Part of a small language model's weights.
Size: 15 layers, width 192, 8.3M parameters.
Architecture: learned positions, tied embeddings.
MLP neurons of a small language model. Each row is named by its layer, matrix (up: input weights) and neuron, and shows model dimensions 48-175. Each number is 128 + 32 x the weight over its row's rms, rounded and kept within 0 to 255. Numbers have three digits each.
Before each neuron's rows, "fires on" lists the tokens most often at its 100 highest values on Wikipedia text that the model never trained on.

fires on: " dis", "-", " inter", " un", " re", " con"
L4.up488:084157123150145172129202115155164097122157024111125129109202121119109126146168103111150083083191167102139120109134119114131168142128140109100113127114084070128116105098137155068082124108109117128131102097142191172098118171151138135110092103110057141189158134173147138144053103136102100108111160065154109104160110138158114108135139114164188155164117099183175120150133137131092090048116

fires on: " ", ":", "s", "."
L11.up314:112118118112140119151161146157095201086171123098162140067205117150098075117107106088184130155065101137120130136104116071166129107093143132129143151146151077136148119170160081097130114190123130118102153183086057191150112124197114116124084171139163150103158154106159150108114155113154121162081142066167090168148121191188102161107146049125103143120130160127137093139083072195139126160105

fires on: "'", "-", "ent", " "
L4.up727:142160128118073095148147153165136108148080144092140154093122083138151172136087135096119165094135158125164127124171120176089121156052133074165087101127103123114196142111147078062132181128118144158171107071154067114166183170114127219169218142141090085153126104144152073163123102115109177040146077139110137152106111107157139113121180139122123095123129144157171125153105174107134085154109

fires on: ",", "),", "|", " was", " is"
L10.up160:093137127165135107128148134159081102160116108075100152102109189123167169115119114124145119190113082116156133133149165088096096104069165108115111189150102117086183133128130199148122069139111057175116183173069118087129105122150167176131077118101127138103147141100208117151119134182120152102135115131157198044129131138094116118128137175108136130122143081206143171110169123188143083094138

fires on: "'", "y", "-", "\"", " \""
L4.up289:135154098146073106138142149178080097135092106135156109088090122080213143095185091147145102092117109120125087182101115094155161162118113125111133187158116140105142139094159172135065130204115128079102101089153104152108107114136165112123132072145114126111123103159179139132085195080105136154155114179103181155137150134134119074136151096133110116125126161139115113182052152181166105083156

fires on: "-", "com", " ", "1", "con", " pre"
L5.up722:169106125110095186112167175104136140092193106172130148064144180133092071129120136123141139135101171143128116144145107090162067129156125147062112165141106111130164075138184093113135108138113112185157144087091122084132159119174117105137118191112153123097115150096139106125074143127169166040084095096111129103163148142171081082188122134109136149110146094138153177128117163181124117076088

fires on: ",", "-", " of", "s"
L10.up395:111168104128055161122133148126167102103076140087139119064099109093151184094099100133113157173112143029091136143125208157123123147177126146145151140145112169054139176147156160122139126184143164169186141156139191194066108108140072056165096123166148116137097143175109128118122140162153117139189156144083112093062107124135140082194114157121136116133184155111094104116086166141147112123154

fires on: " of", "al", "er", "'", "um", "("
L8.up229:121070140097099147152110140133079144145115169121168097126125124165092147128162106154122144142079117163151127156126105067115096127157117137112153106178132104128091110118113072096192134164123160096108165163141164155132133150161080143115154088184096084123070111136139165044129160114097141084125060189130134172146112140075096130119093130187149128063148126086177062115156141097091099132120

fires on: " and", "1", "st"
L11.up46:132157139142074090098106153128100163143106061110175115175121108164120127130090117152164062111080078100102084158126168152164161152148128162110096143140134108143146042121107131101154199096140139100226104102143173182203120147126080127141124098169130120118115132115108170131127158132126144175149166111133100105073104093167101133114162132113130102105152103103133114083122167128075136125116

fires on: "gu", "n", "-", "or", "'", " income"
L5.up237:182099069133089112093118132133120140175143146082127143106147142133147143165168119123112110154134165107199206099102095119120082084150128153162172148095067068091117030158155209101159070143144146095122182118083169135152088093135131186136110142096156118045128066077122125136152169111127106096109148103101138139143102121107124108097092130092098144178137131143089116147143168197086129169195

fires on: " in", " under", " of", " by", " two", " one"
L10.up400:145056157145154153107133127125142146147107162104126105148111101143127164135124104127089117156126162136212140187157120091135093110155091128113123168115159170153094069140165151110130148127099165145165158073097121155190119074098141047164122118155087117081160103143097111072122132127159127116113110068159160085076166106145138153081094128148098125148115182119095157169095137089167087153171

fires on: "–", "'", " in", "5", "ft", "0"
L5.up54:097116129125106102113116111150070154108147126108120158139116116129065142086089115123182093122127121124117074176117103115107143087154181120094117167202163177115212127141159117122193069140128142152158118105100115130117171152126118188170146157158119119151115145090157084156155077155134147135181195112092084047129132163120165167133124140154112137147149176176130107112028079157109133105084

fires on: " (", "s", "ing", "ance"
L7.up20:152159091144183118196103068109137132102114154143162207173119137109149156137104125201152128067163180129141107171145136139100117180086127100058135165157117142123153143170145081082109125119115126097127124125108124161108136155147149208126197101141131086073074114109143121140178116110124129117098105107109106161112115202165152091116166152157111104152139108090069115129118074110150159115070

fires on: "1", "al", "im", " of", "e"
L4.up725:117133176051172155096098145125106118224089109150096082134115092172123121133102146152140131157111061096133142041121148141129084113141153116153074122121147124157108022159107101137151164139100152156141143115099127098096137140134128131168158079225154126163122091136125106116122159072184087106105047055181105097098147157157110113137150143209130149118140149165182141136137104157079138082148

fires on: "'", "s", "’"
L3.up650:072151169172169172059094116108185148121089102151118087062180123119182167119083160137106133124170099122108119141160128079118138108101162062111174097158119117133104093122152162159089089172114164055120127170152150139177167141155111137098150178081153133216149147144190091102149138095115071129165173073148089131117170108156077109086132144099168057103121085147099111157121123084180114148144

fires on: " ", "ing", " Total", " |", "h"
L8.up568:087125092156139100167165175144112097092166143149144090120120090157131104127151101129108148150122141187159105126125154081095131083118124112129111100154196130136185067115144063148140062150166131160127144119154105074118255110120130167074079104144136160096185167055136148109142106083137141165100133112082201104103144112165127044149143107135191138127105149141108162148162133154133136128122

fires on: " |", ":", " called", "s", " ", "ed"
L8.up74:063133098136143119101128164142107159130195146161149142077125154149129139052200121096061132093136094089170139109124140115127152148145134168199153147174068155127157149126135146141169187164142087206116104153124070137139088060129054098161148106124128138089163139168178125116109133110103200078136110110125091143138107100095113120108143127105127102090139166083096086137180179110156105164154

fires on: ",", " and", " ", " |", " in", " to"
L10.up630:120094149156143143143173117132047178188147121142190144128144130100083146155075088133167142118105109107133151092117082196167152154131123136125151186134072171067173153159105194095108107163141072130140056069121122063142086156114116145164139136167156134056151059104139154149113108126062120121102137129195146128157154157104114115161159119092187102111136100129137104085131144089095118188074

fires on: " ", "2"
L11.up330:102091104111117099110173154122111154078151136132102126067159143183076089150232122127104131133094113123130153156149120126144157123110095169096133127113076145134114134121161145174104131202197112181141138121088103121140207159187085117153108129067154146037154193168113195074109172086135131047110128093104159181171109111130132079154087095141185160106112104106108160164132120159105153136106

fires on: " States", " Germany", "us", " France", "6", "s"
L3.up358:113155169103135173103116120114145148147081133116103177113158133127120160076115134115111119148066162157148139170160098140096160187087167195102125095109148159140132109131181096163100134101176192139121164134132130130160149121076100145172083124108147119137161094103124121150133081134120142107108147142134153172125147175143093110045156076137122086115182092090148110152147103099136139161133

fires on: "9", " of", "8", "0", " con"
L5.up346:131151090108067181097127113128153119112066112163104061082130139164165075131188191148127095130098133074139146100146112127211103169145171089110168165135139145163153178172176131119127082176066104135125092129152172107145122127143160155171126142159129081115203160131097101073172127119112121147156127103170122091140116071085155063093142167059139130118059097125169146143182140149163149128100

fires on: "0", "1", "3", "6", " ", "2"
L4.up304:118150112176168101097152101142124116043098150148076174143054068101140105142057086100157183096155148155135057110164101101187135155144066102130128128084171200081152102091134070088144099132110098112151158116104114127130151138124151110111151141129118099178149141138128153112091098074158106101110163145165123132175102228129202136106140087138131128130140113113139128122120161120160201112103

fires on: " of", "---|---|---|---|", " between", "|---|", " Gu"
L5.up182:134114180118128131149159107094096153103109078139176139115143161135186114151110131133115147117152097065160141170126095104104169103147095100081127173162141123030143104108113064104175155183095126150149100100157080162124099195097166118137165122130101117165170061089130119194160132120113183159114166099108140101147110078130138122187137079189098122152156126152152182186133129116148152094117

fires on: ".", "ma", "ad", "ur", "ab", "var"
L3.up346:132118135082046167032107118140144152148119074133135100065098172127126130133119077160145096172119101117165154080105156084145168068109147137142128096084220155102149121118089173134129129153124138134068093075118171135104082108160136044128153167043127112098166130138124108138124170178154165097094151086143139106139131155172131134172095157115153168106105206121138062119184138177149121111136

fires on: " Released", " from", " From", "m", "From"
L4.up233:123165148136205091118103052170092148163149097137232088147085104063156169103158100154169091092134109175113124181178128150081195135133141183162123067131142114143143113128172086120180133142105154135135118136101170098132120116105130146104129111144103170140124156128140102120168125126109158127153112183191083130106197116140112120144179167109138161103182127105093190091113086123104120085149

fires on: " \"", " which", " Platinum", " it", " certification", " $"
L2.up763:104148134159170135109140080115110154151126110130119105146065138181115150124158131137178131076151062133128144142134133068153137158164113142168135124124186134148084120045086195139161138096120141184104147159191072188074115075075072082124098153107156103150119122148133185141071106121129134063118112124124114110167134143087138088108107130148152129154107138096113152121164119138022119147145

fires on: " time", " moment", " death", " day", " career"
L3.up236:111062135108138082083142055204148137114119114113103163135112151153107115117163099162147156149147107193142142141132143112098117148126138131121161129137159098112096139137145106076081081179134168146094132065179157101145169115171130136107143150046187156165113141094148127093185163199124111137099137079115138158068105087156077158161176137107173123125131141191112149142148082056207156143069

fires on: " –", ")", " by", " vs", "-", " ("
L2.up721:125160113154156100113088107163103148136103140125140140041125079169208169114143097132162119139119111122132186102104132125128090095085109124099110155151119104154130134047125149126118152123131133121172153154111099099224124100125076138089140114104147134108111077141138091109159102167203155138152113186152128094101102132180132119183095222146167124141083153117117215109132096135102136089158

fires on: ":", "/", " \"", " “", "–", "("
L2.up56:152174069083069158134124143185135110137123140125159155102144096104154102114161096156154127112153148112171120123120093148113099105160112060171146130222140129109115109154105117093133104120118099161091092114103172045114148167143114089141143124190150145127149139208174198146105145121135159134149095113111126152189122110142083111085101189142119143152117112085117120144087094136176103075205

fires on: ",", " and", "st", "pe", "s"
L11.up8:144100129139087132148165132116144108123106060159148152123106092124159116081141135174166170138134090135087126163069143171154155185111105140096148124145078144084129139087076112090190155189103141143138061149111175136182099118145122124161119198204138053116094118083100171104134134081096150137175130127100092115095123152161104093145164132085145077162138163143129116098081156121094129135064

fires on: "al", "s", "er", " ", " comp", " on"
L8.up492:152051059124135181134167149108141097088151135109133094120157184095138185162134114153182158151100109164121136087151152087117077116107096130102102076096138117164144129070118124114150174133118082129113095102149110099148093119100090148111183113127124127167101120107120174063117125086165171131202102210123143180097086124104104110122146101120120159096153118153149159139142096110169137132133

fires on: "–", " to", "-"
L7.up292:114068115179064140099156099141176099096128153119098175102081130126154140109147129165085140151164105100107223126188132169138162095056162114132067123093134132075118090151112142063077173139174094156131140097117109108177108173101161146114110130148136118102181173125138174112176114120148129133161116092111122150118139125109096151048180110116155102177163097146114030161177136160150066187107

fires on: " to", " –", "}", ")"
L3.up717:064132155042132125151114087150097080133110132079130128086150125140204125127139108082152116118127102171103177098172163099132152157128114138165154155150121128147114132099109126127117115148096189090155120095083149074170120070128108139150167108070157136155083106084141201176210195132188152155140114147161076123097118099139179192136149115104177140076155174123121118138191126142068107127167

fires on: "'", "-", " ", "s", "n", "t"
L5.up429:113158048153147123135148152212125092099159141107149172096140120148095126120147092127155138148135126051140108119104146116090129080137145104151178101188085125137132075054133144144181146167125145154132066158165204165132118134106158152135110152147159170123101124116143111104098143107153143166168127076104109111094148145183098147153144067189135124118141127153081189112065179113127116098135

fires on: " had", " did", " has", " ="
L3.up703:159165122161149062100131169108128151150155155095115080105093084135128104092071171167085155116132096135137096149162145109092166089048079114199122147133123082108102131109079111101114144153088133106119135125204135120161136145178134167120141108094161107157115126089115120092070108107150137129138086168138080134133137111146118098173129140121117110078151139187120189119118160078120090181087

fires on: "0", "5", "3", "7"
L8.up358:205118113110108130188166036102128091140105127097144087132118135120167158115077120146128124148181079131152157121129153106088129106147065118131142071130171169101143169125127098183150160135147092144148072152109117111152123080165174108069125140109160131146148090146108153174085164128161157111153154182167087110101075150116104124174136077154131097117193077131142177135144145113171081151064

fires on: " pro", " Pro", " article", "ge", " comp"
L11.up97:110087141150153144150107063121169121116148162129117125139130136102075117149084161158140093179078161067083100127229104101139072173086140159152071108149160142125142122097131160136130120152104112117109107160093109137133076123134240134213132124149153120180126114121083182112160115132086133142063073123102078136074074120115079114146135190106128157170163148154071156151185152095135104154132

fires on: ".", " |", " Minister"
L2.up30:106166128047122124181114117147169129084144145100067113116195051099176121018138149161088152160144164145162116105193158093174158146162142119118108103099143150150154140145086106109159127152118107172155101113171142090121080147088072126146102114147119103146110165091135157150104130130180084082104140137101214087160140120106101126110123155093122103140165090135183171069111072138144165128158

fires on: " as", "0", " Title", "k", "ion", " of"
L11.up667:161151105129187064138109167107157075128146132118206196097166086143088117085136141089177150150139136145157107152083158145151125114123093093176138102169098158124162123136126129129139084142124061086150103121120111124166094132080071165127108118178118067123115143182162090121119132133154094169170127129087099078116109150122153111112123097186106113080083139101166139137104202153126143158115

fires on: ",", "ance", " to", "ity", " made", " written"
L3.up603:079147120132150125105085092147147115193108129204096116098140145122075176148069068140180114118109120135112118189126158142155131150161070157072109123151114118091146124118180078073146112128122135097082108151133149141121191217135144116157114113186072100117130113132109131150202142097142121120137087095152150159194087132127116150080154204121097089130059118139103123085115122128134094114137

fires on: "'", "y"
L3.up631:116154127204197112092069064139162149144116093194121074061132132153087133103139085160110140067123112118082149119149129082104100124139157114135133069137121134064081081128228123136113153177125193085158145173093109133139128096138125115161100104061176140150128139147171081146218112133133097089118152194131093169093144125135122135127114099124119115090123131128147110128103134116129078127137

fires on: "st", "1", "\n", "8", "9", "."
L10.up306:164152067100133126130107125129114140157109149177082167111066108113133103144105172193139110106104101165091198140093142160130134090149100115122127180158198134143161108119170181112105185123070146144166113104139163137179116146124170144091112190137182102096134095124097199118121159105138100157136105132101143138107121139174077137170087123092165150139129087129126084117120113166116095123115

fires on: "a", " a", "th", "tri", "it"
L8.up489:134103170150098068133143156110150085140107140156146155142162125151130103043129118170136137115118120134130134140104150131124106069178182110160133154184171081155164090137131101099168087113105181166135104124120017182097171126123100111084105123102119112147116097156098097101137167136084127136191129118019137064130100115209077100074200157156121192126155102140192147127111102123116098116149

fires on: " ", "s", " the", "d"
L7.up238:160137165161126053134136103111137141060159119113177125149139114122085134103147097115182127174086096125122113141135102125173133174155095108130118167138133136113147112174154111125094125148106077182101160106144191141148143173117175116129087142153125142085153132192110140105130108125157077089042113097129146194175106113205160116103121090091083177110117118120119170120075129127133095130068

fires on: " to", ",", "\n", " was"
L8.up196:179097105114154101134124119135073143120073106161160198053111192142107194061123115139140113110152103158160162098175114132136116095174117080105126102150175211130127145136078134108160144166130092122100100092158129064144160125091121125159167124130125136109120072146179085136118138085107136180167125106151054181070125120110134087104135129070153142113136086125169190089099148106123188149136

fires on: "s", "3", "-", " most", "2"
L5.up252:121147109176111153124073147106154174104147114135155173123123098137110170110108080101121105082152124130178134134145137206077070140173127132158081108123174150153125103174160151133103139208121060138090089163173120106119141121138072145149086110086203134135070160172103110064072167143060148098109158147120122102154118154117187125089100120113102131121159126138031135149170148155098156134160

fires on: " of", " years", "c", "sp", "d"
L5.up263:175127134123126075146115126128094135119114086116125119058110139132094171114169138191102071129104130134128097076123132144178186128155087112118104110108125112124125096162127142050066159154153099097103141121100226150161112164104112136116117119185131105114143107130079138107135114100126137035182163143182136105113149126085072129124120131137187113141166163096174164154146155175166117075107

fires on: "\n", " pro", " comp", "Professional"
L11.up192:162049107136131123084135105120162138092177165150104123094143154117141102070119107116141159146102155103125170125158156083170121157107108137099180142140172132122145151020171193120091120066135129112151148149100152153125146129166149144141127134130041132209145146158103175129164156149117154169156096140133083149135130127074106102129124105163073127181105057110094163165134101093106105116135

fires on: "0", "th", ":"
L8.up555:127144139137160119107098185135102114103117137085172202114130131094108107042124122159141126103090140153197108122138144141080106122156155109163188143240229180104150072130111150116120123097129111166146076127161080135103170132059144175098129154140107111144079137137117123155071124133137165132147105139118092122118150136145134172134097147108147193144121125130144097119127109125119164088179

fires on: " not", "-", "9"
L2.up726:067118089132079142091131117190136081142133063147105127112137149094158148152091112141100152124121101092142147145147114157091128163086157102152115163090115091117118102138171159117058116153133127154103115096190123142106065128111159102191181110211064130137123133097115203119109163101151124137126134133091144155167089112082145123097143136097183137085107071169166133132139138197106160112117

fires on: "'", " the", " ", "s"
L11.up579:126178075102152160154075113129188135103125177107138128105120102074125106097149154124141151118124125080156092135096124165102118066126152095110120172229118153133137101154160156088142176078108188135094172124102144106140130133146181157162140142116043149072111120133158114178111137134154116132120192080122106167108068151151143098087117153085061105143096083098182122089136177169140119159141

fires on: " |", " –", ":", " album", "0", " "
L11.up431:113149087151076165137119163171084158161119165209128115087094087171096125179150168138168117114125126139162155139145115091188062170112141143188111152113103151115101115053066129133157190130092107116097177151161108151148142144082133123149111142127151140123137095155165140088120122124142121130124145147121083169119115133128116074072080126099095072155123138078073116149126149127176115113179

fires on: "7", ":", "0", "4", "′"
L10.up547:166170144108072109092150149156158121158125092118145155147141134123184135109135095156154147105131112116089112062190137093147099116072074096121163138129124179138208098147121135139055186122114086142091147085154088147133168191129147067104081132122181140138067094160147113131137113083145120148148191103131114107140136125130112181109145173189116092106103165216100143120177104130144151104145

fires on: ".", "N", "9", "-", "°", "6"
L5.up245:157133114099101069101105098156120120202130108110088135149090155124135054110089146160069074165104105131195153126177079099157087122170125082170135127137085085104097113174118162160160142140069138139174191139157134155120109186175096186177127144132100130083131046103089081129081133178196136157145094147109137108122113133147086132128075155110140122125114055150162131152158139170122100134149

fires on: "d", "st", " D", "c", "y"
L8.up211:185145157060147086125114144237161112128109129117140136103066083131116119140139162148115071089111116157107051107071111072097167156158142142119133123153090072145100100131121118141091098135124116125141155171123165112124135137078171150071202143151181124137089055142113131105086182102149135077081157119164139132086123152133120167141065157161151085097153109080135174117160138125139140079156

fires on: " and", "-", "0", "/", "3"
L7.up683:128118085108119156162160084130147074093064117101182145149125115120191101082127143123145154171158201158167181151119115108118097109182104139107161158145131145148085087101119154156076153154156054171125126157146207158158163106115115131090097120099096113060148092106135055143164122119160158122127129111173100121163070144078114136159140141132120094140137107136125140174123124124128139067123

fires on: " The", " the", "3", " score", "ul", " =="
L10.up427:177117153147181130208104117099125134130182125147096188165154086095158107042109110088184158130163125197211130129086139113117127104110177133131113091156092127178160119159096090113092128148118152154159108143163126122104029103121102178141130139131189134144175155153098085103130154101156134099107112077104099039109147084150129116145124119113139115105133130109086162171107219096166126080099

fires on: "ing", "ting", " streaming", " writing", "matic", "ping"
L5.up335:142126090118128181132111144121102119146098127209147165158140096102124110112109093166107151102171090115196148140106112058094137182123166125158199040054134148069152110069141124111122121148112166091141168172144070094113140118171100114159107107112173130131140077080156111104121118160155119098131115147138114136111117163184100104117112128139255154174079109137138117118134097155175129127126

fires on: "===", "==", "====", " =="
L3.up521:115102172077103089161144088110139080131064117132095126090061150071143135042184135149173124144118156120124096126143160101170146111113108121123131139171090152101131082073133128066101166137100152138198130132095041112117103163085109111093146170125122100166072137115185130090155069136118127136109122127184147147130091129085084144142153111174191112135173152163191133150147152107121176158124

fires on: " ", " \"", " in", " In", "-"
L10.up184:204108110120127085077168105146179139115069176085081107141176113148144086082134147116115160153118152174134128129161110169177058157136118105088135151198122147118154126132097174113139135164073078127168105176079130098138146109119140075123108154122080101156119099062186131174099084085186093138094121151125129107098155111150128107125130102121138144145104108087048126173140111113154118159128

fires on: ",", " to", " not"
L11.up580:138102091120132148135192118112156096146106092141095135101101168126096183102117100097180174116115155162120155154126141126139108168188095151078133129152110113125162086077118177189138111139148064138089124088154111076130140173189131156157127135092071097083128114130147083151196210163177120064154126116143130183059115121109123174118115125101157120122145096158101076100133122101069190130141

fires on: " ", "s", "-", " |", "ill", "ga"
L4.up94:095186166188132121118118056123159140094147095131125125140103139105138166126154126122119073165144133119155150145165139163102101115115139077106148081083179128154144137147169158128116091143142139115130099112118070113192112175151075131092183123126153148179135119109056106132115083150110121064136178136078159130127099196142144102115146116117195171109132179137154170162167160099120132097140

fires on: " on", " by", " in", " |", " for", " score"
L3.up328:106102060122170114126126149140166152126141130133125045124156131085127128144088096134167166211072165179105119077128111116163111131113100113128057151098153138084105116150141147051112073158179177078162148088157063168115127118162165178172101132137139066127126097062139126148109127112113085106110121144092135155175167127123122112138176160111096101095149142137125153153133150177166116092075

fires on: "s", " of", " based"
L5.up545:150175142103145094128120134065186110126129127090146159114115107157124180106154138118180145138098104076092098123171127099127173224073136145114170116164105129139189102097154067127128146163138140106166136130146114203143128138107122167125037085169134147146119067161075128119145109132062139159159163073098102097166156131116100095098203075211111158117096132110117187105149157143124100124113

fires on: "s", "==", "\n", "===", " =="
L5.up726:136153165110147145076130059155132149069074109114092101099201189151149169137119135120125127105135101155144170099188155138172132124133159107167142132127151119187115081115147186123116098152119170109133153149102126130134188113116132139133144115099146083069091150146129086125154095060107112146121127112135143132177111086156054105146142119097125085082150067100144173175115087130128108123109

fires on: " ", "\n", ","
L10.up248:072113130148069089128135142087120080133127068147114088090126157169075185100134200105124137146117074143146149131158101150124153148096108142136155105144189105122086086119152146125078090117129110123110106119115137103127173145141104049152211141054149167097139142210131181102154112110111124075082172187105136181100075152109136117097111127149128152117153131127138209137103152103184161076131

fires on: " the", " early", " ", " during", "3", " summer"
L10.up119:115133131207206130203115067086081071165060096109101159111120124085147126189069084150124147156131112203145109052109164187104150134121135090113119063095168116122100105110110137115139084166091125159207142108131166078142117094112115158136112073120158169113088111116089138121097175100123180076161135129172091129143122177116156119133106162133126152135098161125110082098140197097182172153150

fires on: "s", " the", "'"
L2.up248:110171126091144180171079136121147125149108107106144177129120180092125092107136103107112158159148081091140136100141129155129122139116119161199141139177144104097119127115141229117119141097116123085092176141111104118162112118145170170078155098094172138128100119152097133141078139068162117131129131089112147221160034188121065116150154125129087097117102102176119106161159150158132155110080

fires on: "s", "u", " Sal", "al", "e"
L5.up646:173169153052114142122108099114093159163104156102123133114160126181094199146134125091134123122182091104056103096085098133090138137084132113121098091136123092096132109110083119143119138126095213138067127159124128126094164126131140141165101120098108094143106177047157075086167129127224177099136123111143098119176109168145153094106133106159089162116199149112174125142180162148109123142133

fires on: "0", " between", " led"
L8.up595:179182099098119097096158133113130123088119081097161180135118148131120108146121144138177142122131103095095117103115155086147182194126079193088125147122165095058122127126203117095085107169143073127148118116180103155191088125124069117125157107200149063149113088163119142077159140136155135136114146093168092114147111135107148164161166101140119113125129167123126171105152103137100180092085

fires on: " ", ",", " in"
L10.up115:096133165162100117120192105129078152111155081059115177111141158149113195113115145097142102095170092161106133113150109102084104127119155077162117121135101113144155134111042166106188161183118119140138056149116133081118125137146155168184121118152086156127066114147105143167120098178084181142107105121095130126162158144169121084096179130151163150118098113151130192175117115098151124152107

fires on: " of", " family", ":", " to"
L2.up387:132150120104165117122094138176182127097151132109161118114116087150110149079156097102162088172178128151118103097172079139126099143099111180121168088117133163163156136155114121124172147164153119089161161103052127184083126100148149133114058147149124136101122110118144121174205124150078149134174162079085096129116092158076100099134124113101066133146115117102153115153103121140112169092112

fires on: " In", " in", " by", " after", " for", " By"
L8.up105:178131116168121119071155128116143118091110054139087100136167134063191126122092095074093119135130118179117187145154119136141094140154130098118096146125126169101168087149150127038134147129108146169154089059159068132183110106144162114110130148128093150153179087095133208084128119148154097130100187167134113071127134110081132130093134129117120132180128162168143058178144198152124087137106

fires on: " ", "\n", " ×", "/"
L10.up730:115190122139090125203136119137128091082130162117116175111154111216175152109133139099062148159181114170141150171132104090120090091156162115101136142123146146119107141088109149083107100119110091083108114134116104102137148110172151122142128128110113168155034076162132116176114140147141130122150066151114166149109158186183076137124131133131124095152072121120102149145110095100138186090096

fires on: " ", "s", " \"", " dis", "b"
L10.up618:113073089148143186156168084143098118057111144121173094145131073088131155125176126092185054145132129112105124109129138141134110127112127047152076158197115141096149088154095130148156155121127149165148139152103097162161161113139171137137105113158109165205132120131140206157107129140054162202059152094146106090123181072153101091108151147106151147162129085093140128134115095166154124140104

fires on: " of", "s", "ian", "\"", "a"
L4.up578:107130180120183111111130090160145108119044051116145089111122139124215178151084096066122087111168107128135172109165170130132117133142193033083123142201124115126084112151115186172149099164130185105131080134179139144098220140151068140144183108137135138172103111192120136106151150132125097113164190133119065113096130129136106116130137167111093071128095104126144169172112127134128110164152

fires on: ":", " a", " in", " of", "fa"
L8.up601:103142095150146062110088147138132141113083153139153147087109147155148126081109126128125068118099114129142144080115139061150093098151210120122093186145112149075178123160117215143180089169096136074182105129083118162112084162101113127133094102146148062123067135117095196155102139146150134144106123151126099126186152161129085158144148073129090186171120120180136097142207117160161189142099

fires on: "'", "ba", ":", " him"
L4.up588:105105129131127125152071108134114144134115111077107138168100124142118110101168159133083122174139158153175117118077115162106155146163134128141179152200112138032127095119089122112115139179083117195124152119132078121135089192140124211111125165133111134158138133126110147135102100125130086070095145105160139124166128147092126120236101098161113065114164142128058117181172110176095160100073

fires on: "s", "ing", "key", "ab", " a", ":"
L8.up198:130155067144177071145098106140116155140118091100172157105105119121145087110093090125030054116105164090160123150116125133147108188150145169158144144123134145120200133105130121146129083110198193111107105182153040161207130159148110100126192115131115108083135179060145163095115129111181103129120132139186103144109118212152167097144100136149083156104163175135163110155144078119155112114078

fires on: "s"
L7.up105:110122150049158154123149092089161149133117160143153167111141114185164130151114090134141087130093126137081106159173141112106148176102105155202106106137130121099149086148155132149107163086061157111114137134210077184139158096080090112142124055125108160165119090104092125111145145084080126187132132082148137109153153130102124115167199073158161138092091133206131146147146061101112083120108